config.yaml
num_attention_heads: 10
hidden_act: "geglu"
norm: "rmsnorm"
rope_theta: 10000.0
rope_fraction: 1.0
init_std_o: 0.0
init_std_up: 0.0153
optimizer: "muon_variant"
lr_head: 0.0048
decay_fraction: 0.575
final_lr_fraction: 0.0
MLP neurons of a small language model. Each row is named by its layer, matrix (gate and up: input weights) and neuron, and shows model dimensions 64-191. Each number is 128 + 24 x the weight over its row's rms, rounded and kept within 0 to 255. Numbers have three digits each. A neuron's up and down rows have the sign that makes its largest values positive.
A block is one neuron, or neurons of one layer that tend to fire together. After each block is what it responds to, as a language model described it from the Wikipedia text at the highest values.

L6.gate1120:138124107087118148149138134154129126086146134126134108120134139117112151108122134102104142151134136115082144148138118109130108146144120162126141149137118137127174109124153140140090129107087160182162131136083154113152091095150119119136158140158119145117160087118118151123149122125082130118142090113118129161086129156111130191142164121120121103100119081142166124133107200168129148087155
L6.up1120:132090082133124089121162144092140107139125106103138119159113152139148128090121107131129145132135142161142117166128136152164101169155101138109167130155185103084139079144165161171112165121128130156155125113160167136089133105066136085119113164139148126119114106093144102103122120117145159111151126099124122108098106138161135154142117159139155131087125157134118133127158130152129174129120
Sports match narrative continuations. Function words and word pieces inside sports-career and match narration, such as round of, came on as, during; also mid-word pieces in names and table cells.

L6.gate861:107144144110107067141086144174137100126104076130090144143152157152122133130137137138146105129094108125139141166083140180126123130144108116151154170085152107125123118150148129171104143099136112119150128139118132106101138112119097131144118102193159104108125146107093165110132120091102176156157132159114159118136147102128129115178133101168114121132094112100125099130137143108106123155154
L6.up861:138121100131077114138154104134125112154130161125103099114091115142150103136135104150125140100123122104129108102136127130119170130095136179125166093098116115091140138140143158153110156145133152142143141144097116173158171126105149129110129149126092135149144140114105105136128091126155133124139110100142108164133105125121142133167105110134133183108113135094149106132128054123096136121149
Main verb stems. Verb stems at the main-verb slot right after a subject noun or name, often before a suffix like -s or -ed, such as depend(ed), rise(s), file(d).

L2.gate740:144123060140174100165156165128113113160152141126060128162142137072154164135111128139106104128110117146170170143137087155143140132124145094136133075124106140135106140127136116119100149141121155125113123127099149178087152117123105128154141166083155107189123144146147099143152112094136115132100087143121145123140135182106126156127159123096090157146079110108140107123128124111141119133112
L2.up740:130148082116134131191153157144108113176132135145141130152120128098163183101112124145087131136126122156110135116133111139164148095094170102138105086136065127120119174121119135155086123115132131110088143132147143193045175136158146115128147162087133102111148131141159135107111144139172131134080086066176157158167128165112127145139132128106105104131096122133160115095119140110128146145111
L2.gate1027:108126126104120124110114148193090108134108123108159113110143144174128128121156150130117159131122112131141153122108169139145126168145148144106106142138084141094101169152113126114084143132130108113157121163123063108114113151157143143123128170098131096137133141152117168157149138097116096130096117093156117140139133159163125105097164121109146144099120141106147114089139147138132102171161
L2.up1027:141105176144135167133132149151112161134145132148092105106146137129122152127181104110104121120125152168095149107145096160095135102094115134124190113125158110081077113091118115111157097124151176115151128109112131139112151138109148129145111111094161115157137130114118118109072102130144132109120107107101140170131143135126106087141136128154077125139159170177121116140118099144113110166142
L2.gate1079:124099096133123140115104076105094133150136090143081173157118123098122142129063128126213102095121131170130153144148126149132161110140141131125172125124119140142107182139107121102088137139112118143092159128119123135129147172146141145131145153126116094121108131083137115167108142128115108118101096141150118147138180120123117138112090134126106129161084131148142157162114131094184136115096
L2.up1079:145107120075142102184121080120127142155144117135099150148107100067156175097112146128151153112166149137161116180142096153143130119151118125116122126122101119116085163120120131124098146145122117124108139066093146129090174108128120103168105163132127132102135100108160123098093121122129150108141070156111152157148170142086104072131121113084109098141152110145149128156102100088107137129128
L2.gate1406:159112094144103096168099138100114161154159144158095135139137104096114142115140114123090122149141165170104126083145144127179059143142134098140135087110121092128082133105137175093148132148084152133085129110121111140121139116131129138151114154106133157098120047146145073114135151084102114141145097119105158153078163159117116127113159134116106089133113170125139114125152081129154132168140
L2.up1406:141085103147100108165110137076058136152172147130106138133147123165150121096121147122117157143162129121159147068154140096132111120126153139117133119111131124100080133111100117096084140114112182157139144073089141137133182116119144167141161159105160133088149105130150157095145114120156107121095118135124125133117118138107085093135158087125145119137091100140068123141145117109153150121087
Football club vocabulary. Association-football words in player and season articles and tables, like draw, substitute, debut, Bundesliga, Town, Rangers, Club career, plus score dashes; occasionally unrelated word pieces.

L10.gate33:147111101137144085108138140139118116140124104130162117132125115131164120098115107106153186129154119071167128150104121118133138113135112098100122125115177129134086133090128143167140130162056117148139151103136141130095140098142091152087112149136105099143155152120155136155111110123096126111118142105085141130107143140213115116166112163132129168104135079123110097143177126168146139159120
L10.up33:153101123107171141100091173093113107133145142075105066123142098148126093079157131127148135109128120106161099129142141105135125174129131112130131123094094105095137149154140101141141095141099093121179130118130129112132150109127144143133110138133140095165138114167113095145101137101072106135083155126102143097125167113169106094135127147140130127126136105078120105109112128163123128125119
L10.gate190:140089118137145120127133085146131122120121093125070120134124168122137097116127148120131131116113146135100115111147156111134100113136128148126105120126147138097095139126088153159156122170129143117170089165163138178148135150109097137124118095156110134135132137126164095111119127163135103141149125150111125123101149083142138156110115112133102136130115143152109154156124088125112134124161
L10.up190:129144082156111115113114139134105097098073116116163150162134116124132102136118144132100120169123069104166132135141132135109088140148162119142119148158134115147129153103102136121107122149171157148102103100135089131161116133119144120125127126119137115112113133088174120131174152153173131145134133120118111176108141103123136166145162148127142153106117094116128108117111099144128161163150
L10.gate302:076089108167120168122160137138117141112139109119091151120099138114118143105131108101168138093120180103131143111097126092149140140097143142131144091093089161098167101137129108176174120151160108158148158146137141141103093145127089101096146115109109177145113118122141142115108099095125135109151163152114148150130113109113141140108111146094097116167106158102104132101112132169108121129141
L10.up302:133152141124128129155087150148159106110152074109135093161122160141115142085091175134136118128119126129120101138075161126110109116147105117128118102096148073108149146087130145159155102138157098164134164099126121160143129124095135150073125114158170129109111152129162131144140110122113161167118145138113104145130130127126099111151133116192119142126130151087124099103114112120116120195136
L10.gate345:150084079099105111128115115137121115124116120140120122133105113125150127107135140116130130162087187114129134118158132104127119086157128136111116151098124123129141169097130151112128096091102114116156176125128151136134123127141135127154120120129122148143127114152152104159113081110106112142143148121128156117158117131091139144165122161101131146177163152125101116146146111163110092134141
L10.up345:156098162132165136114180114149108089101140155147131143103161141129121170117136120131133154105120116092157098125122131167112098079115136119095072128105140133133096120124154176153155112133055176159116160098145116143093140097144150149108168159128162111118089127104116110099145124129115130129113140103101121109102112143140185138107128139138130150121124106130111115092158068165127136108072
L10.gate685:109152124155126127103132189166118128149105121068114143145157159112139105155164099120112116157154106134130140131126104143117114151109136146100138134113118126122167140118104176100142134129087134177199152122133170146077125130119130147097135129098164097108085087119170151127192111150128107130149084057133160134131104066109079124101155124122151135190134111111108123118152104128119144107103
L10.up685:108095123095114121129150136083129145094132089104100106168141147081148156158153119164139118116170210136136113153162133143136126118119168133133177131106092106070152127122121127143122146135204179158143137113136176155134129117145123131099122119099146171065114110113138137153104112153076109140172147107129097150112186118114118102147120181113118100120110140133117175173126157172111155103120
L10.gate741:125128101139132126103095113116082071081147142106132118131130149138155154142129094181109150096104138147100127094116162133096119153106119105137117161173134121140125135140127157134119150118153132133147108176105195131120137130136172141120140115097150128139143123120143104119137128163134125150128162082096124134163149124076124144128103091142151120197119160163100140149107106156087132116111
L10.up741:178106130139139142064133164128141140135149129116151126120118137108114131113101104138092123117137100147139123163110115127173155135082112145154134143132112121107083112124166127165110145094101129160116126134142111115131097114161157120122153071175145108166125149189139121081107108154134127115115166131094082133129125084121122138139121125157129122115107124127120155139159112122108146147134
L10.gate838:138128121146131086165080149131144112139114104100113148114111102149134131134132105127099132122129089143098125074148136098118099069114126097108173123139131110155109153090084111169132096145152103118099093098113138118130120159112144147140185096155134158113145105122136101148164103138116099140099114155127125129138163135167119101113124070150138111168088100147121113124148115112113105166141
L10.up838:109111144107099149125139039102099140093172087118099128087172122166111120123140128207045162109112135111122124132140121145131097172132176138137173114150127098107152151120183130151162165118121118155135150145120146102140111141118096170144117152165156131132118121130123103135104169088132151129131149095163145088145145085134148122129158109091141147102150109110155121132111131116162154121103
L10.gate857:098151105126095170115107119095102104116145130121126139162110127109075164110107123099107120089135123123112119125112141132139137121173119102132129155141156154127138173117105111119141124113128105135170145123149137183129112109128115146158082133122175111106154137166139082169176120105130146129171169166154154132187146154129127130130112143189124121119163116069161127097095087139104079133155
L10.up857:143111187130118124128111130127129175134122147129123158135158105081141169164155162119152131155119161110148153141096119142132121073128165150121084116129135133132129166126137118137105127157144122182106128111140088113154122124142095110116168168150174106131134144128150117105119112149123130119121181129156150082119114129139120127098126109107136146103126106104152124131143113142134097095133
L10.gate898:120126169094148067166163160115157118170137150114131143132130142149144110104170146152122147152108074125131144090105127107112141107133142129153107150139128121162101149122125119154104107108134104160101120129148103103113145110120141131153117152154077125128089111105132074128154147103090135119130134112106174130089136122144141137126119079177102120130136117133111105134130122156121126132107
L10.up898:072145172113096134131162115094130085136127171162073092125144142141087162112100144157134121146144099092133149138134155162110113099141106088064085130166159095148134128125152106076126113129120135139151094091120119148142095149219114140143116116117100124102111112133099154115095130098095118120150107129129160138096141098164107134127121120156107118169104118124121126142157133111097139132134
L10.gate1153:118118133094111089114097153134168111097087143129127147130140127098123140119135133146106155116057110147126103098164156122135129163123152110158107160101118136147170100059139124118077107128168080141124122115130145174166133138121134122142182115115139132122101128088143127128162131157123117147140189099128131119194135142163168112108136098092088119103128126130106136093080104079137131137131
L10.up1153:124097148153087131163133143146164104118095095124153096127087087121157151115165113132144160106126121137105121146143110106144159150153102105176122112142167108093125097108104168140134104086120155107078112171094121116168146109138139162130182097099143096114091154111112138147120119124120129103153153171099126104129120089126139116108129147146105114090135118097094084106138086144144165096095
L10.gate1181:115112152185111142110088104146100105152129064164142140164104141181142171126153064122089106111119130148060143098140087124146156161151113167146122152105118164141160060131107166080122141166144116140154162112118104090117110119130092117099119102131146081082119138128159110120160108114122119129117110101104165137128131096125139133127124147104097113118149108097108121091085151144096091161139
L10.up1181:090143175137174188121086114134101114109107136150088176122157148143128127132144136110131133134132127081173136125114124109126177116120108183162114135121104136101117102176123178168111095154143153101113126094122118081110079131133123116118112119131142117114178100118153124148155105062116132152160141137074132132136128142143132142124147135134111139143161154145167127102121072135166115144165
L10.gate1325:103126092166178141144134135128170139109135133116130125087157061118137131158117136143148156110098104119095121157146179139087108119118114154124123162179123093152065136118092125142139144156140158148149125106131130099107129118115165174139107139118132139117142126142115169138166114142088131095128128122112148141111156101147120118146116110117190119090182109103135121156143120125078176138149
L10.up1325:157102140172157092159160127096154125093124135147096130113133117104098093110116142117180134087131127085103174164123133075104098121203099123091115134139111124160131138121118133150124124144149123138135135151142174194123116092124143163116109084126122182098117092146151085159146126143180106110115151113093117147190130167104153135145118101121107118156114106153135132142162122128123098128121
L10.gate1367:099110152122163082158088131112121132121115161071145134107155059114097136139122152130076069103140104111145094172117116099101113102134161064091124138137139121107155113107123108110078141177154129120139090125137139127122101119121050122078108142119143125142125128131177125144111156176127090122129165146125160106167114162102150148142115148133118106164128133139120152109100148176090116137111
L10.up1367:128159102108114141092101098111074134112137100145128129108115150114106097127113105112138146155115116137140121163160133094091134169104111128115138154130161124151119137123120104100129096171166149134146111143137129126118122118121111137105135131127118140133105105130176104131128103118098118104103130142128141080141124107165173113122121091140098110165123138152131121105103119092102118099108
L10.gate1497:140126150124091089110147167125105092118133119099140110157138152138155146117154152150171134098125077120114145161115138158154097125120109150116105115130123117116126124146131119147132166121152129129081120108088118099122136121181156127107129099159110108100157121101136128128187130092127155147111129119111138152117165101158138123137115096133131138126126109110161110176127142079131119168143
L10.up1497:109135154130108109123109117146146134161132161147161100130115126099128134125121153159142131103100130135112115134097157118139143127162144125141150122123101137133117146181141167129138123169162164148135120117130134138122129136130100119125122112136094101104148131130127152136130132120127201140107144130158123177158148156187134094162107093113136133097085115089165074130120136095178123187098
L10.gate1630:122104166145068088123116130144137096106128098130132123138103143097151138108147119086128122155119099106075136148118145103155097148122084123091104138113130147134134182077132145129108116119156135102112141100109123179157132166121089096123137107084152101125108124134126159116144110088117136080137168108120182116132125136138170134115087124095131131104132099111073126111158108129119134159102
L10.up1630:131134094121102149133127136174127108088146125086102110145164105129118112147099108108167113126080121106121121124146114126110134071128121115130155137118124140086106131136150189128148108120150173137113083135157110113146126141155132111141140116089112092120110122148109111129128143140132120160086183087097164095124091160137166106140104126103109162106116140078072148136123130115157109117182
L10.gate1633:159141117118122113087160155158137117131113098157073101154181178115150159104099145137159124189106115108145139137124160135096124083125130147114123159123171164120136169128149145126134148166140120136116182141129131150126140123127167144124135111101174131122126095141118145157153095112089122130128100097141127110122116106113176137147136091208137124086113090100162120094123146151160162156111
L10.up1633:120137093130102114119102101170100136129110154130126096142124152117140168135149137164150137155114115125147103112119150107129132121145147193102091126131152129120139189119155140141126152118119143148137117137112137128115099119154145100115125130101131131126134157126128120145112132129100137145115161102133137148161093089137128110161162112145135138105078106133150148161139076119089138138138
Main-verb stems in narration. Fires on the stem or inflection of a main verb in narrative prose, often split before -ed/-ing: approach(ed), de(pos)ed, relocat(ing), rule(d).

L2.gate12:186137127123122136157121130110145114112118110144104160096131124120150131138098102150151139132129138077101128125075101093116159102096107102127145090104115119108127132164139132120125089131117156137134112132157168159102138154133093128115133096151120140149124124147126141127145128114065143189091127110120141141176158135114116122101113115138139139107160148140099152119181175110116126140133
L2.up12:174149119105112152171140131098137118106121106151102153111138146119157131147071082156116128158115135098101128113077121113083140100107100119128135110101130115111131113151128145128121089101148156151151129110149168153096158156113099130109132096137096137156106129129127125123145139138095154153110151110128142124173152136106114119098109090149143129102170158152091157134160183090117121124142
L2.gate204:158074143166151151136086159111133134171136095083134089136123144122147132137138136127140115130157112154120159114183124104153113148088113122123110133186179121131143160142114141105144144097139112180121119129103117123160082112125152136156169156095129167153131118090120163105167133132117120112124132137116179185095116153113117127114136116172132119133116123150144104127153127121159138120089
L2.up204:168129115151127148159157127088128128114091109134115103143147140114089129148132167138145103146131123159162134166169156151133115109049113155142101082115174078131142173129135128136152181128115149133140123103124145138132101127104146160141170067101138188108159117113119127144076156188117148120151159119113120113138149192131123159146124111160131121127128114097093132127183130129132103162104
L2.gate743:148134153125128119111112134094119143129132144140083127143139131086165137134139098146137103104139109166119121129093134142123168174109129138095161113090143163115081173133105130134156129149113102122126084154185118115122152150098133122136097116150160160103108159141127149138104127152124139090118084153092174149119139137142095151154148115121148087144128168095129137154136174114136101104092
L2.up743:161160134149133116094130138088137144112126111156092109115170155104153122148151125136137104103143130134108122135121122152113139165123089155090142124118125136106099165108132124116125138126126113106116080126179138132136171143098135105137115141139161134093127147125133160162109112147136117108115088156102144153120157141102106159117146099147149108139117170130162152151114144118131136129110
L2.gate1019:117162084087150163140165132126121154143125135110134131118129135122156176153148137165094119122150096139125133128151128118140139134098186100152118126134159148150147138124174125099113153132110157137129063137127144125125134151095129166118095120154113130134135098131141134116125117134112132130143145162191138107120188132119139098084138140138114108147075105094128123088077067157117108127132
L2.up1019:148127074117143090162134141107156129142131143134118138194135090141141150149159176099088128145136117121137156136163125131099123127092160086165139104138145160136109146143161113105146102131169145122176111133103124108115084092124176127101104147129110143127068135149170135116132104138168135182167109148148136149133149104143142146155133110102173108171098091170138098130081130156164147129121
Verb "get" and base verbs. Mainly the verb "get" after "to" or a modal (to get married, would get his match), plus other bare verbs like make, build, stay.

L10.gate297:142123101099097133127135108152129157128157112103112116154114115150180110154141094135114156130095140154135134134073135122151137107124123141129149139149137157100097109152139110131126179111150151142128133151134153116146122078170072091112128139099122133111145114124135141164120105140101115093150088115123118125154136149137091158155162150122133150170123109090105070116097129120192126108076
L10.up297:115140109129115133112125082116119106133132137108090110152121125093113119113125088110148107132138114137134148159160100109112086117139107081101154121126117160136161130126136138086117136087139108137088120104103138118125108101169136120110135200108124144115147095142146112118119145116137113107097116147144103094134097121149045105091159146108134125080116141074140080128124113107117155158130
L10.gate427:151127149124128155133170086172114123144143182146126096146183154117082166118131132124106159150108145147140123135147106149155161148142162118108103135106123122138145152113134122112110143111119087124116116135099118177117098162172113155155116151112091086138097126125140149137134117081122129126127134161146123121187153172143106124097090099135113144157089138123126113107143120130120123149124
L10.up427:136172142121111062119171154090099130153139143082113104084174134123159110121137105121120150083120133150139123087137128151146152121094136109186129135160104102058159142116131132115142101133182141131152133169164119105134156139146139089099125156146129137106138160134101100098126158101128117130119122099161132108078169146131126128115117100134103163109136145147116123133114141119124108110085
L10.gate534:142140144128152081151086125117089095114162152134141118117096113149129099131142136114157153138097127115147083134126160115110127135114115094127134144163164146136116109182115113139138148184150136143135124124137155162136136130110068125106135136130122139114130135131120161128114128132161133156137187159125133143125066136140161100131146128106136177093144151119115111089136098152102081103096
L10.up534:183115140178160131150138116097134120116145127165128121137133133141126147142137091126126147119156123106124156152143130165145123112142117181144109124151152116124136101083106160112159113077095148079136133118119132123155090109113148100142149171102143143130132075146070132123109088126133179108156138152117178133109101102157154142089160105085118100133114124173088120123106147141129156142087
L10.gate650:091093160129117139079156137097163147105118106113110115142169138120125170155171096107113122156129106124134104154116122159120115157121124162110111125120132108126104124122107125118138126136113176097116113164095123143131108139137096156159118093163170145096158154156162148131140115114120119126159132120127143131092141121110171125099138103117112134111138120107141163144129129121131125120117
L10.up650:145111131129134099145143158126117153131115138081136120166131109124109142141204149161161135134104178134112172133120155124122128164117162148134131105122102109168102073181159152131121168140180111103151127148152111122126177148125114137105094143132167098105123140137131114128110149122074112130132120168118133109151162112114151155142155117146111126093104118121156115092088073127101151124097
L10.gate756:111102129135121119163079144102101115139158095091109087142150101143157141132161122107121121148132123148145129136177123092088160114143175130126133102138164126109150150167154142169117148145167134135156129123127116126100116090126141159101115132101151190070153157157149108127142148115136169086105141153131127127106134119108153128098124120142143114156134166131146164113154137115150137173129
L10.up756:114100098157147072145157151124092145139129140107134097098092139086110143128125122112081100176110112145123168129080130149136145087078187146121114126130175173102134147123108124168136090138180119145169108155109112152106093122154108137158132129110161125140143150103149117147119130108124180100098147173102150149074107154128096161134153104121126177122139116131109126137125130133115135160068
L10.gate787:084100170124138126129100104115163127122135107133074124120061125112133125125142084103138131142140135115121139103134113151150107079122138101124132129132067142151125168122141055142130115106136147160112107128100153112137104120118157099151137155147131101121146109150097091125135172109127146121131134133136145120114106127117088165055121098131134122130116148150092107145127113114120118148152
L10.up787:114109115175179105118130092149160154093136079123088161120090148161090127126134100087135127111123099161094100105099152099137131173135111121131131130169128136130144174136122084139142121115160143156125099119141123158095123178101130130137121117126127118131156095159136112125143131126097106082096172121113156111155174164130118115132122116150123124143110123135152126134143154128134106099149
L10.gate916:127137124137119148118163140133125141142130123093126112145124116146130139136125151129108123184133129158123129073102120129139117152106172170113150117133111080083160131094173095105125130101139160100155173120125153125095168120119130136108131133162140137119138126088154124152096125093069122113136111141104146168129129149110126161099142125125108113131143139138125127143144160119147165105117
L10.up916:121096093116184129098127125139108159144138124134154087126108105137097104107115126111111088066114086135154117124140133127132120117117118154144122102115079170144073117108139117128100149090087130142141137079092100115141152146162118098147148136141097152149108107148122113193158126110095114167114144141120118102150132131132157122124123119103096138160099142135098175126062150092170113119119
L10.gate1275:139131095117136152108097127128106135148123147112106097135104136133105156178181149103154134146126120172148158134086150133149123168076134150100126090134079115144114126123155146103071182122170145119116138145104115147148129126130132148164117127161096132107179144133114111124106091109133141135105093104121144092151132116111093129139116140130122118130082123118100136104122089105140115135099
L10.up1275:131082098175150136116164137127104080111097157132098122116120104149142167179072123155131131130131198120127114109118136122180141139137080098097164130147116152135137141125123098120117131111120180114150130133082093123112153134123121100111168106143094124125112115079137104156129067116143069121138096102099143182145118123109131081093118114127111123135102132101112099165098097080138151101129
L10.gate1326:102144122130103119147168107133102137133127118124090149139165135087128146115149173105161135152140129131133164133120093111130123113124140163142127101145118124115153125125142174109132138129164132123129090129117117122100135141104146150117088113187173161132111123132123143130187152180085103138110102161139148134150099137130107170139118139119125149124106129106122134130133144081120136118080
L10.up1326:090129145117145155129097131145137160133097134092155121133140151091119149078165136118150078131111162137107108134137142135195094149179173156131115124163141121141153109140108129112136125124131118135110090139095125140114109121162176114117134116133124104139086126145140123146142090136159139140131153139158132141151124151133139164123130153160129084126165104132092133101089056125071164128124
L10.gate1363:088120080094113158146084116140170126134173132107126121085131080071144111138153112134115131154162109124173171096207153111107128113130128091138204136130097136119157158156130149113132135090102152118100122091113099111111164155172142123150101131108138134157107099124129135160100114074153150113157096171150117129151148118135130172088110184133135122102140102114126140096093111154155105122121
L10.up1363:127172116129109132110088155163097139130125154117115095116080103159116117102071129122128156106150143119178093137172167131136138157165130175119173155123112120135107137144112097109118156117089135115139151111085135134091149142144106112137122127156098109155118143135154125141083128115136129177180137095159122126118149095136124121112141109129082121121109154148106123130108116160127105154146
L10.gate1383:109130101083149076119147181171120103143109091069093146140141082146113102115138083124095143127115146145154118096150096108164128159149154088106119081100101094103108117104142128123120108101156120122091116141153114139127128115112091127113157138107126098132096123127141104117151173113141143114116111109127138103092148129105130150128146099105164140123064113084104095160151144137175125144127
L10.up1383:139173145150141092118134113142129122081094115142110131129168084136146114116160130127141124111117145127149096080115130144128096123154166091111183096084108087133090134108136134087152108136148132123179101126137136110092131106105141154121101155065148128141122151110121094067116125154167082124129138059133169138080155182159122186110128089131142160130148082137128135144135140141088147147098
L10.gate1406:108169150110076113098146140134138107103132140141159093164159136128150119121134120161147130085110097106144129141128134121130119093107140132164163141145135121145122111129154158095096098119097110133096138126140115118115129119074117125114110152144122080115142122149140096126114134144141115123132101102161098148126134150133151096146155127109165096117146124151088119121071109081108101139155
L10.up1406:135177136113155082114068101145138110128148112117181118142114110115141129132112141176148178072103139137157133129093124163171166099134158098112100088135146140098096150139143142131146088113112125113078124174107140157118130116134095147121092145131112095089147137110139103113132150138162072144121117154127114123124136172149119088114149130127118152105145111116106126128152116144153143130144
L10.gate1438:096127158126130083168087174135075157169093120122114125100158124103111127130102080157145104115110171120141158110145125128109139116160109088148152124113127148106108162143131108152132139100110121108082098149063162107114075118096121141145134151130129147141103143154136139141080158137137133113089136141143152153110153141092085192125128111102134111098113156150115139126117154118135144132100
L10.up1438:122112157088135103135124166126104130128120155128119130148123124118119123137123082159116150146136104109172117137105137130129146124168123126128146158100120107089115127100141130134128096119139164119107109083086155149114118121126116133123160166113098127147096137132131120171127131112174146138114148073167142106111131160115103139118136148124120161094114130160102107141123145121116120129086
L10.gate1447:127116133081111109082129156107160129123133158086111075172105125163150086127163126112153148106087153125152095134160163131155105175115165082125141162121118133150160144176118118081115180128109144145124153112145178150119080143112150124148098133170117147178130112104133099133118147162121144134136116110132137111095133149123111137103110122152098152132134134104165147111104101109128108126120
L10.up1447:096126111142155179118134139085138136108131108107158126139110133100152119082070118110161102165125099104157118117144100095121128109172146127161135177073133104152115107142129165134162150106173188068093167117102100126103149102141136139154121172083145117147131118133126101153123075163086163128111155109154085156130117119156099126145069108147142130109127177126162150106110101172100111122155
L10.gate1598:118126132120083162138165118107157144091164125102117111140122177096136147117148124151185118142132125159129157103115147130141075122114113144112127136075131069124120119122097183114107121145133119132106145118108124101162150146164129147120099095116076126147118155170149135147114173121144132098153150159136194119128146163108087130091145115140150121122132064085098147132138129113162115134098
L10.up1598:162119153110141117151121103118132115127167103102124117125114122115148117120177153122092149145109140147154136110153108148120134153138170163082151092116128083147140109127143153126109130159155099109140163115099155148141133131117166156117128121120136178106100132122143120140187148120121147170106132136122137138100157156118131118106168166162094116140156120139109138119133113152095093139124
L10.gate1617:147088125090106120127105151161119087142121143129122058097117139159126137084113166148119148121077151138161141182133138117157096114123131128161134138134135125162152122158112125160120123124140109141162151143135147130154153127107111121134105117143183108089124098115111099117096119088165097149114111122122126155145125143099144110140135149139172113147109138124154114102128081111109120158102
L10.up1617:128148132131146148153131100134156124114129139127125098138103127148150126112120078075108136157095101092146149112142150114130146103150168113123146120109131097141094166116156103145093145174116111134108102104136110131162112086105134111132113128127157154146116145093159145166157125112101116102131104114077129151144108131077125123142179137137102126139105118091128127147117156123113141086129
Table cells and stats. Tokens opening a cell in wiki tables, mostly column headers and numbers, e.g. Party, Title, Record, match appearances like 16, or No. in sports tables.